Part of a small language model's weights: 2.64M parameters.
MLP neurons of a small language model. Each row is named by its layer, matrix (up: input weights; down: output weights) and neuron, and shows model dimensions 0-127. Each number is 50 + 12 x the weight over its row's rms, rounded and kept within 0 to 99.
After each neuron's rows, "fires after" lists the tokens most often just before its 100 highest values on Wikipedia text that the model never trained on. A number after a token or word is its count.

L4.up594:56 55 25 46 45 53 51 65 57 49 54 43 46 71 51 41 55 58 28 52 41 62 63 40 41 39 58 45 61 60 32 49 57 38 38 63 51 60 59 36 76 52 44 44 58 38 66 50 50 45 32 56 52 49 60 61 42 42 65 66 73 71 41 41 54 53 39 46 50 55 41 39 82 43 67 51 48 45 50 34 45 64 44 40 47 52 47 52 30 36 39 54 41 44 50 36 43 49 40 60 72 43 69 64 68 39 43 81 32 55 31 62 54 46 55 53 50 61 59 55 52 61 66 48 55 26 56 51
L4.down594:67 73 50 39 41 43 33 36 64 47 45 60 56 67 45 32 81 60 48 45 38 42 29 59 45 51 75 37 52 37 42 68 57 61 40 51 34 34 41 61 35 60 51 50 42 52 56 51 47 33 49 60 53 52 68 41 31 51 36 66 35 50 25 61 48 58 60 45 55 49 48 81 58 36 64 42 47 65 62 71 38 39 44 40 53 52 45 39 31 56 57 52 72 38 58 43 83 43 69 38 52 70 45 42 37 67 51 50 57 54 38 46 39 65 24 50 41 51 55 44 57 63 43 31 36 45 57 56
fires after: "the " 18, ", " 12, "rec" 9, "The " 5, "L" 5, "a " 5

L4.up547:49 55 42 56 51 51 62 54 51 54 52 79 26 41 58 56 62 43 78 50 31 52 58 55 53 44 63 31 36 76 50 59 47 33 66 84 49 39 45 69 53 43 28 56 48 42 60 45 49 51 36 43 47 66 38 62 72 42 62 48 38 35 22 34 52 70 40 61 55 46 53 32 41 56 47 55 65 44 46 58 51 60 21 44 47 56 39 65 32 49 35 51 22 42 43 46 49 64 32 50 56 61 50 49 60 43 62 44 57 59 36 54 39 44 51 54 44 40 47 47 59 48 53 69 63 33 47 64
L4.down547:57 43 67 61 37 61 34 25 40 63 26 52 57 37 48 72 46 24 43 44 60 52 52 51 47 53 53 57 66 76 58 41 40 33 71 53 61 33 37 43 59 47 50 51 34 41 45 32 64 59 58 54 34 76 34 60 45 00 45 65 63 48 72 53 28 58 40 59 51 42 45 54 53 45 42 63 55 37 53 64 50 47 56 32 50 50 40 33 61 63 45 43 42 56 42 42 56 59 55 60 49 54 57 52 37 32 52 42 58 53 22 50 62 57 62 51 52 34 55 57 46 51 51 33 30 58 55 58
fires after: "A" 31, "Or" 12, ", " 6, "An" 6, "and " 6, "Un" 5

L4.up131:37 44 62 44 64 50 48 45 54 66 52 49 42 51 63 51 50 48 37 50 60 46 40 55 43 66 12 57 86 42 36 57 49 47 72 47 60 43 33 56 47 66 43 38 66 50 58 27 45 59 54 60 66 37 60 55 59 53 42 54 46 34 55 33 39 36 62 67 59 22 33 54 46 41 51 39 32 33 64 37 42 42 50 36 64 58 58 19 62 59 58 42 33 14 67 48 54 41 62 49 48 41 46 50 61 51 53 56 61 65 63 59 52 53 29 87 59 42 47 56 52 47 54 60 58 68 54 41
L4.down131:62 49 67 39 46 50 48 51 76 36 47 67 62 82 47 58 45 58 73 30 42 53 58 40 37 45 60 53 34 48 39 23 27 39 66 64 54 33 57 60 36 45 39 51 55 35 41 33 57 58 62 57 51 51 48 51 79 55 38 41 78 78 39 52 45 50 61 62 41 44 35 53 56 39 50 60 42 56 56 35 76 46 63 27 57 49 67 53 56 45 35 53 46 60 46 64 55 50 54 34 49 28 53 54 35 45 67 39 63 49 57 51 53 40 46 52 55 55 49 44 43 57 35 72 29 47 49 54
fires after: "st" 19, "g" 18, "u" 18, "G" 12, "ch" 10

L4.up510:49 58 33 36 71 42 54 51 70 36 54 43 34 36 45 24 63 49 47 38 52 73 61 50 44 54 35 39 40 49 43 45 61 50 48 61 73 54 41 42 47 47 51 46 41 68 72 58 37 34 19 56 60 51 27 48 34 57 62 55 57 56 49 54 32 77 60 43 77 57 34 52 58 45 55 39 55 48 65 61 55 55 32 59 39 43 56 46 66 34 42 47 46 31 50 51 67 24 73 62 42 70 53 43 47 55 32 59 59 61 53 51 38 76 51 36 51 53 58 48 62 48 71 60 34 45 34 51
L4.down510:55 37 41 58 37 45 51 35 57 76 58 37 52 38 46 42 55 44 38 74 39 54 45 50 50 63 31 68 54 76 32 61 24 66 40 40 42 43 48 56 32 51 49 82 60 48 40 56 49 22 51 51 28 44 62 55 58 48 34 42 48 60 36 39 49 39 33 69 61 37 56 37 41 49 47 53 62 39 33 59 51 48 59 33 49 56 66 52 56 71 34 55 67 58 28 61 55 31 47 38 69 34 48 45 55 78 65 50 33 37 63 56 46 49 36 43 48 32 45 59 51 49 55 52 61 58 41 35
fires after: "| " 20, "R" 18, "the " 16, "con" 6, "The " 4, "- " 4

L4.up612:40 53 53 32 33 31 51 42 43 60 55 44 41 30 46 65 42 31 55 47 71 56 73 40 70 58 60 46 45 48 39 63 52 43 51 50 65 43 63 66 57 31 50 27 48 24 31 67 49 58 68 51 56 52 64 56 64 69 57 32 35 29 49 56 64 43 32 34 59 67 49 40 54 53 61 56 49 48 33 38 53 68 56 36 54 42 36 42 50 41 50 45 28 53 44 56 39 73 44 46 51 40 48 61 53 33 61 54 37 31 59 53 47 41 72 55 61 47 54 38 67 38 59 57 48 62 28 35
L4.down612:46 53 39 63 72 52 64 66 66 59 35 36 45 74 46 39 62 42 48 52 66 10 55 58 35 55 44 65 53 50 38 55 74 59 46 33 54 53 48 59 29 55 71 78 54 32 75 47 63 46 63 53 38 39 58 45 27 39 42 62 70 56 14 45 45 56 53 45 58 52 48 39 48 49 50 39 63 57 40 39 38 42 60 54 43 55 58 54 24 21 47 63 44 29 32 59 51 49 63 57 36 50 53 47 59 45 47 46 62 57 51 42 42 65 56 62 35 65 54 37 53 37 56 58 43 51 61 43
fires after: "f" 22, "n" 18, "fi" 11, "i" 7, "ev" 5, "fe" 4

L4.up291:25 63 39 53 57 61 45 64 47 59 65 46 56 63 46 36 40 56 66 45 49 60 42 44 49 31 51 54 65 41 53 60 46 70 35 54 51 56 38 54 43 45 58 36 28 39 46 48 31 36 43 50 29 22 70 50 55 56 61 44 45 50 48 41 49 37 54 65 71 51 44 42 56 55 52 37 55 56 46 54 55 53 49 59 46 56 59 61 57 51 54 53 46 40 43 53 28 67 45 37 53 44 49 58 70 43 82 54 75 42 41 52 59 32 46 66 77 55 52 68 60 58 58 34 52 45 64 88
L4.down291:84 49 66 50 57 57 38 53 62 35 77 55 50 48 66 51 59 44 32 47 52 46 63 54 45 56 63 35 41 52 40 58 54 51 44 40 41 27 54 46 56 45 44 75 33 61 51 69 75 44 49 47 48 53 57 70 36 34 36 59 54 41 56 71 48 60 45 45 52 61 49 56 21 49 49 56 41 38 42 53 53 46 83 42 53 47 17 45 47 29 56 36 65 40 41 57 42 51 51 46 33 72 46 57 41 54 62 41 32 51 52 37 37 52 42 43 65 37 40 53 47 40 63 51 57 40 48 58
fires after: "Au" 16, "In " 16, "in " 15, "Nor" 8, "the " 5, "N" 5

L4.up474:67 51 59 34 73 51 74 49 47 42 49 54 40 56 34 58 62 41 43 42 66 49 57 49 46 58 72 44 32 71 53 60 62 46 45 30 62 57 33 54 55 49 55 49 52 44 47 49 45 42 41 38 40 44 33 43 61 41 37 71 63 24 49 69 72 47 29 54 24 55 36 49 57 19 42 52 70 55 57 40 45 42 56 47 61 48 47 50 68 54 45 67 39 42 46 49 50 66 42 49 52 44 60 55 52 31 61 50 47 45 41 45 57 61 39 46 33 75 47 60 70 33 38 55 69 64 72 38
L4.down474:56 74 55 49 44 38 53 42 61 55 52 49 59 58 80 47 48 55 42 63 57 48 44 59 40 57 41 38 50 54 32 40 52 50 62 28 41 84 25 44 53 41 47 29 42 55 68 47 42 44 49 69 59 45 36 54 51 54 19 59 56 22 48 26 41 60 41 55 48 37 50 38 58 59 33 52 56 51 51 67 42 41 34 63 77 41 31 53 43 28 62 45 63 61 72 34 36 47 55 61 50 43 41 65 51 36 70 64 58 60 46 55 51 72 52 45 61 54 33 54 47 34 42 36 54 44 42 30
fires after: "to " 21, "ak" 13, "t" 11, "att" 6, "w" 5

L4.up240:28 56 45 37 45 36 52 42 31 50 69 64 66 42 66 72 32 34 47 32 50 61 54 72 39 51 44 59 60 43 53 53 68 43 55 50 50 47 47 53 47 61 56 46 57 52 49 46 41 57 43 60 59 28 74 83 44 56 50 61 53 21 28 41 32 58 42 58 41 49 24 67 52 54 26 53 44 59 57 49 51 65 40 53 55 50 86 59 48 34 50 46 43 59 55 66 48 51 41 53 40 48 36 59 50 53 57 58 33 46 54 47 45 44 45 46 30 55 62 53 57 50 57 64 44 46 61 54
L4.down240:41 53 51 62 28 64 56 58 63 21 58 59 33 63 64 34 70 56 39 51 54 45 75 37 63 46 49 56 65 50 53 70 66 55 41 39 44 49 43 40 54 57 54 57 51 07 41 25 56 57 55 34 42 49 75 49 62 64 56 54 78 48 27 48 51 31 43 83 55 43 43 54 39 50 49 47 31 53 39 71 43 39 59 40 30 57 45 60 32 65 44 43 52 56 39 42 43 84 45 45 57 39 34 40 44 51 48 37 49 53 55 31 46 44 61 48 51 40 58 53 45 65 40 51 63 58 39 54
fires after: "ev" 25, "al" 13, "li" 7, "fi" 6, "an" 5

L4.up296:17 55 55 30 67 20 38 52 32 48 41 65 45 36 61 38 60 35 39 32 46 43 72 58 41 55 69 70 57 41 33 68 39 45 58 75 50 44 46 43 49 52 54 53 49 48 53 38 58 67 40 41 50 31 49 61 60 60 64 27 49 41 53 51 44 48 54 53 73 42 52 57 55 35 29 62 71 49 39 63 46 57 43 44 70 40 40 32 49 52 39 52 27 64 40 28 59 41 46 51 40 56 48 64 35 58 58 42 56 71 56 60 36 50 75 71 45 52 55 47 52 52 36 46 38 43 53 54
L4.down296:52 46 80 53 39 54 48 33 43 57 51 57 39 48 53 59 55 50 65 53 50 41 34 44 47 38 50 64 55 57 47 50 55 36 41 72 37 49 51 56 49 64 60 50 34 41 38 41 68 52 41 46 45 43 90 48 62 47 42 45 35 58 39 57 44 58 52 52 41 58 43 45 61 29 45 49 32 56 60 40 37 35 33 58 36 58 32 48 77 56 54 48 53 59 59 47 25 43 44 73 36 48 60 34 46 52 67 36 62 66 46 70 34 63 55 56 55 16 77 38 53 69 48 48 44 52 36 37
fires after: "i" 23, "u" 20, "N" 18, "e" 13, "n" 9, "el" 4

L4.up180:55 69 59 51 33 47 51 40 21 61 53 49 29 63 52 49 61 56 32 48 38 50 74 34 40 64 34 36 65 41 65 60 41 55 48 70 54 61 49 55 68 55 49 57 58 52 75 48 51 56 55 49 55 54 50 35 54 51 57 42 59 48 68 52 52 47 33 73 57 51 45 48 51 64 36 63 43 54 32 31 40 44 45 47 64 37 59 33 53 49 43 49 56 33 47 45 50 44 34 35 55 56 39 35 47 61 61 68 52 37 54 37 67 48 20 49 77 46 50 60 58 28 52 42 62 72 53 52
L4.down180:38 56 43 60 47 44 54 59 65 67 54 50 60 56 47 39 42 40 29 40 40 32 64 58 43 50 55 53 30 44 47 41 61 59 37 58 34 52 53 65 40 31 51 65 25 38 35 51 34 74 53 53 47 53 65 43 42 55 56 48 62 62 19 33 85 41 50 49 31 43 48 56 37 61 64 60 30 54 68 60 52 39 69 49 39 39 62 55 33 50 46 36 33 61 42 44 54 77 48 43 57 39 64 53 32 32 34 59 31 54 52 52 52 43 41 55 36 50 69 65 48 76 49 58 44 46 68 54
fires after: "==" 25, ". " 19, "== " 13, "World " 5, "\n\n" 5, "\"" 4

L4.up1:57 44 71 22 50 44 69 53 44 66 60 50 37 36 49 57 41 33 44 64 48 45 54 53 67 43 58 40 65 41 64 62 44 35 56 26 54 54 31 59 76 46 45 36 51 59 66 64 65 58 45 47 48 52 47 53 42 67 74 60 45 53 42 53 44 36 55 55 65 42 47 47 55 43 41 38 35 65 53 30 43 40 69 53 39 28 55 41 26 40 52 39 70 36 47 42 56 50 54 60 44 41 38 65 78 52 51 48 36 39 42 55 54 65 49 64 71 44 45 45 62 47 65 36 36 75 53 11
L4.down1:44 28 47 20 46 56 71 47 41 40 30 46 50 63 57 40 43 58 60 56 45 56 28 62 37 46 53 54 41 61 31 49 40 55 52 43 57 65 55 54 38 52 46 69 55 39 46 61 42 54 55 65 43 51 52 73 23 30 38 70 25 51 54 51 67 51 48 41 61 68 55 43 52 34 50 39 43 41 68 39 46 47 54 61 50 55 40 38 26 83 60 63 50 43 43 36 46 44 70 21 56 56 56 27 29 40 55 64 44 56 50 44 56 60 43 34 57 54 42 60 36 53 41 36 59 50 58 58
fires after: "w" 18, "ch" 10, "st" 8, "er " 6, "ew" 5, "ing " 4

L4.up459:49 50 53 49 58 54 42 59 47 55 64 45 41 53 54 69 30 53 29 40 38 58 50 50 43 38 51 39 70 50 40 60 55 40 64 52 52 47 79 62 55 54 64 72 55 60 41 53 27 57 28 67 67 44 46 38 31 62 42 36 60 48 55 50 22 36 25 43 45 48 36 56 44 54 54 33 41 30 45 55 45 37 67 57 69 41 46 54 50 51 74 66 45 36 61 44 34 57 55 54 33 52 51 21 46 43 49 59 68 49 65 67 50 57 45 52 58 46 74 31 69 44 59 46 37 60 57 45
L4.down459:51 53 27 39 63 33 28 60 53 52 56 53 45 30 60 57 46 65 41 47 62 45 65 50 62 58 49 54 41 38 49 43 38 46 42 52 67 51 47 48 43 57 51 17 54 48 59 58 43 55 58 38 60 59 58 33 48 42 46 62 55 67 42 61 61 60 50 54 72 44 62 62 65 45 44 38 51 60 54 53 54 54 42 41 42 45 33 50 70 12 50 71 53 61 60 64 67 56 68 50 41 43 62 38 49 47 53 59 28 61 54 32 51 42 39 49 43 75 72 56 68 39 48 40 42 40 37 49
fires after: "st" 29, "l" 8, "Gu" 6, "u" 6, "St" 4

L4.up307:44 43 60 50 35 36 46 25 43 67 36 60 54 50 59 40 69 47 56 42 43 47 57 46 52 40 36 49 53 49 82 41 39 80 51 70 41 31 33 68 58 66 55 61 40 81 47 58 46 49 53 45 46 43 61 45 61 70 39 65 46 68 66 46 43 33 39 55 67 40 30 49 51 33 44 41 65 43 56 48 61 55 60 34 51 65 37 70 78 42 46 63 66 52 45 36 46 47 57 38 44 64 40 54 43 56 46 40 52 51 49 41 36 69 50 77 59 68 35 33 59 40 67 45 48 49 43 45
L4.down307:40 63 51 43 33 64 61 61 55 68 46 48 54 61 45 57 46 56 61 69 48 62 58 29 74 68 55 39 56 42 62 50 44 62 22 56 49 43 55 46 54 47 32 49 31 36 34 55 43 28 57 47 29 41 38 42 68 49 49 54 60 48 48 52 70 55 38 55 27 55 46 68 39 75 69 57 30 58 63 46 34 59 51 49 28 46 40 54 55 42 71 36 45 75 60 49 62 46 21 47 22 66 55 44 69 33 45 34 34 51 36 32 50 69 42 62 41 51 50 49 44 57 44 54 58 53 63 54
fires after: "A" 42, "An" 19, "En" 7, "an" 6, "Coun" 5, "M" 5

L4.up250:45 59 61 40 40 40 47 33 35 62 40 47 49 49 37 62 50 30 45 44 75 63 53 59 47 72 47 54 29 50 69 69 69 45 38 34 37 46 49 51 45 61 36 44 49 65 42 40 66 44 48 55 63 60 44 57 59 72 56 39 64 39 32 71 74 53 64 43 50 51 64 53 53 52 50 46 42 56 32 67 60 36 56 43 44 48 65 34 60 38 44 31 77 49 58 46 48 41 58 61 30 49 68 48 34 60 45 41 62 28 36 37 57 56 61 50 54 48 43 36 46 28 46 39 31 40 45 64
L4.down250:69 62 39 60 66 58 54 64 27 54 55 54 36 54 52 46 49 65 81 71 57 45 48 52 56 41 54 59 33 39 66 50 32 42 42 54 36 60 53 50 45 67 52 57 39 61 35 71 63 51 28 47 54 58 50 41 42 42 35 27 39 58 29 30 59 48 43 39 43 46 63 65 45 48 62 59 41 47 47 54 49 62 51 51 39 73 41 68 34 36 43 37 37 47 46 47 41 38 65 43 67 44 48 47 39 30 50 66 47 39 50 55 52 68 41 30 64 58 39 67 32 59 38 40 44 73 36 39
fires after: "d" 18, "et" 10, "er" 8, "ent" 8, "ed" 7, "ers" 4

L4.up44:52 59 49 49 64 51 41 59 41 49 55 43 38 64 49 40 45 63 58 40 40 52 66 71 45 24 36 28 62 44 41 48 38 57 47 59 71 58 50 64 35 43 64 54 64 46 62 50 37 42 54 36 44 42 52 49 36 66 44 55 79 62 31 54 44 51 24 53 53 47 58 71 70 64 59 54 54 45 46 65 52 38 55 40 59 62 51 41 65 42 57 39 59 58 46 62 57 60 29 49 40 58 60 57 58 41 66 64 58 56 44 51 28 51 36 78 64 39 54 67 54 43 48 38 43 37 61 34
L4.down44:49 44 51 48 55 41 61 71 69 45 53 49 63 47 60 58 69 59 62 49 48 48 41 43 33 38 50 59 58 48 45 44 55 51 35 56 51 50 42 54 34 47 15 54 41 59 52 65 38 66 65 35 53 70 61 44 49 64 46 36 55 44 44 53 34 65 68 50 47 67 41 54 61 71 34 44 48 66 85 41 54 45 75 41 31 45 53 65 52 55 48 58 43 46 78 61 63 61 50 49 33 33 58 54 23 51 42 48 55 48 36 67 59 61 41 51 59 45 44 47 25 55 47 46 45 52 69 37
fires after: "Y" 33, "R" 12, "the " 7, "K" 7, "s" 7, "h" 7

L4.up244:23 44 68 29 31 83 59 18 47 58 46 46 43 62 52 42 41 73 55 47 52 69 51 18 51 36 63 55 41 58 67 72 57 53 51 64 58 48 57 53 38 46 62 71 52 60 52 64 43 44 46 64 45 52 51 50 58 79 50 59 61 57 55 58 65 35 62 44 43 39 46 51 53 40 49 36 69 37 62 44 48 41 54 46 52 48 56 45 83 38 51 25 50 49 60 48 38 32 42 59 47 59 52 52 49 30 56 28 51 51 59 49 44 64 65 62 42 61 54 25 55 71 51 66 47 43 65 63
L4.down244:69 58 59 44 49 40 35 52 48 69 65 44 52 63 53 54 44 39 69 49 43 33 44 46 43 51 57 49 52 40 55 44 49 44 56 51 24 40 57 65 48 55 29 46 70 60 45 58 51 44 37 65 53 51 38 55 42 37 32 53 30 37 49 35 45 54 66 64 53 47 34 46 43 62 13 64 49 60 45 28 52 47 62 49 64 24 46 51 31 77 68 75 50 52 28 36 27 58 52 43 48 60 42 48 69 24 55 52 63 50 52 63 50 61 53 60 43 54 34 68 46 55 56 51 53 54 71 59
fires after: "Coun" 13, "U" 11, "ed" 11, "ent" 7, "O" 6, "form" 5

L4.up585:58 39 74 61 50 39 65 53 48 42 55 70 18 47 43 62 62 52 43 46 68 56 28 62 47 52 62 63 40 51 50 65 44 47 53 78 71 35 46 51 40 56 67 53 35 70 53 69 48 44 47 55 51 49 41 61 44 46 54 52 63 47 50 58 35 67 53 67 35 53 36 64 41 57 25 50 52 47 63 52 49 20 48 71 45 42 40 42 59 59 62 49 37 31 59 48 55 29 62 48 63 53 35 54 34 76 52 45 38 35 48 38 65 37 39 48 67 51 57 31 73 46 59 63 35 31 49 36
L4.down585:53 61 56 48 65 69 52 63 63 19 55 41 58 46 48 50 45 21 53 47 31 35 58 49 40 68 69 67 48 43 65 55 65 48 15 32 29 38 48 45 31 37 56 44 37 41 61 67 39 48 48 47 34 34 52 57 59 64 48 45 60 65 45 67 55 56 41 54 49 43 41 53 42 64 61 40 35 26 46 59 49 52 48 40 51 64 71 52 42 47 59 26 57 53 47 52 36 59 45 59 57 57 25 33 47 61 54 48 43 58 53 35 54 31 56 54 51 41 40 50 45 46 45 60 65 22 74 44
fires after: "B" 66, "b" 9, "p" 6, "f" 4, "P" 4

L4.up540:47 53 42 61 43 52 55 70 48 70 59 42 48 65 53 50 63 51 45 56 59 46 43 58 49 46 46 52 62 41 41 70 37 61 63 47 77 29 41 39 47 60 41 54 36 36 59 59 72 40 56 38 18 20 47 48 49 41 55 57 44 68 61 45 44 34 34 51 60 44 33 60 69 52 41 46 56 37 31 81 60 52 63 48 73 51 60 30 60 40 47 55 34 52 73 34 59 39 56 26 30 61 64 38 64 55 58 20 48 45 63 57 28 36 31 59 64 44 59 54 65 51 55 50 41 64 56 49
L4.down540:53 51 67 61 49 36 60 47 40 42 78 69 76 43 45 29 60 47 29 64 15 41 60 44 55 49 59 54 24 21 57 60 52 24 75 45 46 55 50 47 49 48 50 28 61 56 54 55 55 52 73 41 54 59 50 51 47 67 52 31 53 52 47 36 32 70 49 54 51 53 60 49 46 51 49 61 42 55 73 44 43 50 72 49 38 48 38 62 63 40 40 69 55 61 48 38 50 57 35 23 56 49 72 52 30 51 54 68 38 53 64 51 47 36 52 56 52 41 44 42 52 46 45 61 53 49 37 68
fires after: "r" 21, "H" 18, "R" 15, "h" 14, "dr" 13, "K" 6

L4.up278:62 73 57 59 30 43 52 41 33 71 49 53 40 53 65 50 45 58 16 42 51 45 44 74 60 47 48 30 35 42 49 61 37 63 44 73 49 38 36 57 49 60 56 51 49 54 63 50 38 47 36 52 48 65 32 51 66 33 43 68 42 41 40 52 66 61 34 69 49 63 31 63 17 40 30 46 43 31 48 42 71 47 52 54 48 32 62 38 72 44 58 63 60 47 46 66 41 64 42 45 43 70 29 52 50 31 70 35 43 51 37 35 59 48 45 59 69 57 43 57 69 59 32 48 70 44 60 62
L4.down278:33 63 72 25 39 58 43 58 58 35 57 40 44 45 48 40 45 53 67 68 39 45 44 51 71 51 70 48 44 61 51 42 37 65 47 44 38 52 52 51 42 39 45 29 54 20 59 62 29 48 41 39 59 56 34 39 76 39 61 52 51 56 53 29 49 50 43 52 30 52 63 55 53 32 51 58 53 42 60 56 48 61 36 41 63 54 37 40 53 41 65 70 54 51 54 38 46 53 54 50 55 54 41 62 63 36 55 62 57 39 46 43 65 51 47 49 47 75 41 73 14 67 38 36 61 70 44 41
fires after: "In" 16, "A" 11, "O" 9, "F" 7, "==" 6, "An" 5

L4.up191:68 43 63 45 47 43 63 17 44 52 48 63 69 61 38 66 58 62 58 50 57 31 36 61 52 43 54 63 25 47 63 52 35 50 59 49 54 33 57 57 52 37 62 44 43 74 56 35 54 46 34 53 48 38 42 52 66 32 67 65 35 59 50 63 41 42 40 42 66 53 43 37 51 41 41 34 51 29 52 31 41 54 42 54 42 53 63 48 71 49 60 27 57 52 68 56 40 34 57 51 47 54 33 44 48 53 74 31 53 41 45 53 40 60 45 54 33 53 64 46 63 38 44 70 43 64 61 45
L4.down191:61 53 56 53 33 60 41 48 59 56 49 70 52 51 41 57 50 41 52 36 52 56 37 61 53 49 45 50 49 52 37 55 54 56 43 29 51 56 56 54 44 27 58 38 59 45 66 50 40 61 63 49 44 51 54 53 55 64 35 39 49 49 54 24 43 62 72 65 39 40 50 55 59 58 47 58 47 70 41 67 57 54 44 58 80 18 43 61 51 42 43 42 32 31 34 38 49 72 53 26 49 77 51 50 60 30 42 54 58 54 35 40 62 36 65 66 49 59 55 42 51 61 25 49 67 70 39 46
fires after: "K" 36, "M" 16, "A" 13, "U" 9, "Y" 5

L4.up241:22 45 50 57 44 37 57 68 53 48 54 44 76 59 45 58 48 64 51 62 59 50 47 64 47 71 60 27 33 42 51 51 65 65 53 59 42 34 59 60 48 60 49 57 52 46 44 45 50 71 51 51 50 46 42 73 69 53 70 35 49 77 49 63 80 54 26 41 67 40 55 47 46 52 74 43 47 52 46 22 44 47 53 41 66 42 64 50 57 38 52 25 52 46 45 31 52 68 36 25 30 48 36 79 47 62 44 50 54 56 55 65 37 67 49 54 49 48 27 50 51 47 59 42 47 53 85 44
L4.down241:52 52 71 44 54 52 57 40 50 53 39 61 66 64 39 59 36 65 53 56 55 62 66 80 36 55 47 45 51 54 70 54 30 53 41 41 71 61 37 41 47 30 65 54 44 37 49 57 45 63 52 47 49 77 52 43 42 30 58 49 57 44 36 31 70 61 52 43 57 73 39 64 70 64 81 48 50 37 35 43 49 61 35 32 56 62 56 47 61 38 37 31 35 60 24 58 45 50 61 29 44 47 73 56 47 39 15 58 52 23 60 47 60 53 51 36 41 51 52 47 49 37 57 73 47 24 56 63
fires after: "dis" 17, "as " 16, "con" 11, "j" 11, "po" 8, "an " 4

L4.up572:40 71 35 43 36 64 60 48 35 59 43 54 60 71 52 63 35 36 79 44 49 54 45 51 37 39 68 51 58 56 40 48 53 59 38 58 50 37 62 46 72 43 57 58 40 45 54 49 33 21 51 43 33 52 50 30 42 64 48 54 86 63 52 54 63 34 59 42 41 53 47 47 58 29 43 48 49 56 41 53 46 40 27 64 16 54 47 56 58 45 46 50 32 68 42 33 43 36 64 39 74 70 52 48 67 33 48 49 61 56 58 60 54 51 46 66 31 52 66 42 40 42 42 55 49 37 84 49
L4.down572:83 46 69 49 47 52 53 63 63 30 43 27 51 51 33 39 71 37 61 47 28 60 51 52 44 40 57 57 55 48 35 40 52 49 54 48 50 54 46 41 61 58 27 55 45 40 49 67 45 44 50 47 77 42 38 52 45 75 34 66 57 36 41 47 34 72 72 58 31 62 55 53 35 41 22 47 56 53 38 39 61 46 49 33 61 56 61 54 49 46 40 73 55 60 56 78 56 53 44 57 35 75 50 53 49 25 32 51 49 33 55 53 37 58 38 67 56 57 42 36 39 35 33 57 54 50 50 38
fires after: "n" 32, "f" 27, "l" 8, "F" 8, "N" 6, "the " 5

L4.up158:53 10 31 49 52 56 71 60 47 67 37 40 58 36 45 57 76 76 47 53 66 46 32 58 47 49 58 42 47 63 64 49 42 51 53 58 50 38 46 51 61 37 79 53 45 49 39 41 42 66 31 51 47 38 45 62 49 44 66 62 40 62 36 36 53 51 41 63 56 42 48 77 23 48 49 57 55 39 54 56 48 47 56 72 49 47 67 62 51 44 45 39 45 43 55 52 59 53 68 48 61 49 36 44 55 58 45 60 50 60 54 39 37 50 65 41 66 46 58 42 64 47 52 47 80 50 50 59
L4.down158:62 82 72 36 42 39 63 30 53 43 62 68 37 50 62 65 48 43 48 48 38 37 49 56 61 42 51 43 43 47 75 36 61 45 35 48 39 43 50 48 43 64 42 49 57 36 63 54 56 44 53 39 68 53 38 38 47 59 59 37 52 44 69 38 42 70 58 58 34 38 60 43 77 65 46 61 65 67 50 33 38 54 52 31 52 50 34 72 42 57 48 57 51 51 56 38 45 50 45 32 55 33 51 74 39 34 38 51 53 42 23 55 53 27 51 50 31 52 48 53 44 43 52 50 54 70 44 50
fires after: "ar" 24, "dis" 17, "Col" 11, "Ad" 5, "ad" 5, "j" 5

L4.up56:57 38 63 51 61 54 68 68 41 65 31 48 49 59 42 63 56 40 38 47 46 62 43 58 61 60 68 64 32 53 39 75 38 58 43 64 48 38 51 63 46 60 45 68 33 57 46 31 54 12 55 63 39 51 36 61 25 43 49 43 61 31 35 36 65 60 44 25 37 53 57 87 54 54 48 46 45 63 55 45 68 43 63 43 49 51 51 82 60 37 39 64 27 35 57 45 37 43 58 47 40 41 36 43 60 59 30 42 59 48 43 63 61 51 48 39 46 56 55 64 45 34 49 55 41 46 43 61
L4.down56:53 50 63 41 58 21 41 45 49 44 53 39 47 48 60 55 29 54 61 50 55 37 34 54 55 32 67 41 56 70 49 50 56 48 56 57 43 57 55 51 56 45 61 45 66 39 74 48 48 40 37 55 46 42 75 68 67 43 39 30 43 32 63 34 56 45 23 58 60 63 50 53 34 71 55 62 64 36 56 24 36 63 57 46 37 66 42 44 59 51 46 40 48 40 52 49 44 48 44 52 61 39 52 66 35 73 57 70 52 49 55 41 28 42 64 44 52 66 46 61 45 69 38 56 53 64 58 56
fires after: "to " 34, "re" 9, "ab" 8, "would " 8, "B" 7, "p" 4

L4.up531:31 53 54 58 58 44 65 50 46 39 50 66 55 42 39 71 50 66 38 46 24 39 59 58 30 54 62 52 54 53 40 48 59 34 52 64 60 44 69 48 27 51 41 52 53 65 45 65 35 61 57 55 36 38 50 52 43 55 42 62 47 43 58 18 55 26 48 51 62 71 44 38 54 52 44 59 61 68 55 54 47 41 43 70 86 41 45 70 44 44 50 52 54 41 54 40 50 35 52 40 36 68 54 63 54 51 40 42 40 28 46 62 53 55 32 49 63 47 62 57 42 44 41 47 54 74 58 15
L4.down531:49 26 58 50 39 40 51 59 64 65 52 52 38 44 71 37 48 52 62 63 31 43 46 60 51 47 45 54 69 34 50 52 24 61 52 54 47 46 46 49 48 61 50 45 43 35 40 58 76 61 47 68 22 61 63 61 56 44 52 47 48 42 32 40 34 76 41 48 61 44 46 52 34 52 32 62 39 42 55 08 59 50 51 52 36 61 51 48 41 58 49 47 37 65 67 34 59 62 30 47 73 45 52 43 38 42 51 41 59 54 41 58 35 45 43 35 48 51 42 47 52 84 46 40 62 59 55 41
fires after: "b" 25, "cl" 15, "Cl" 10, "l" 6, "gr" 5, "st" 4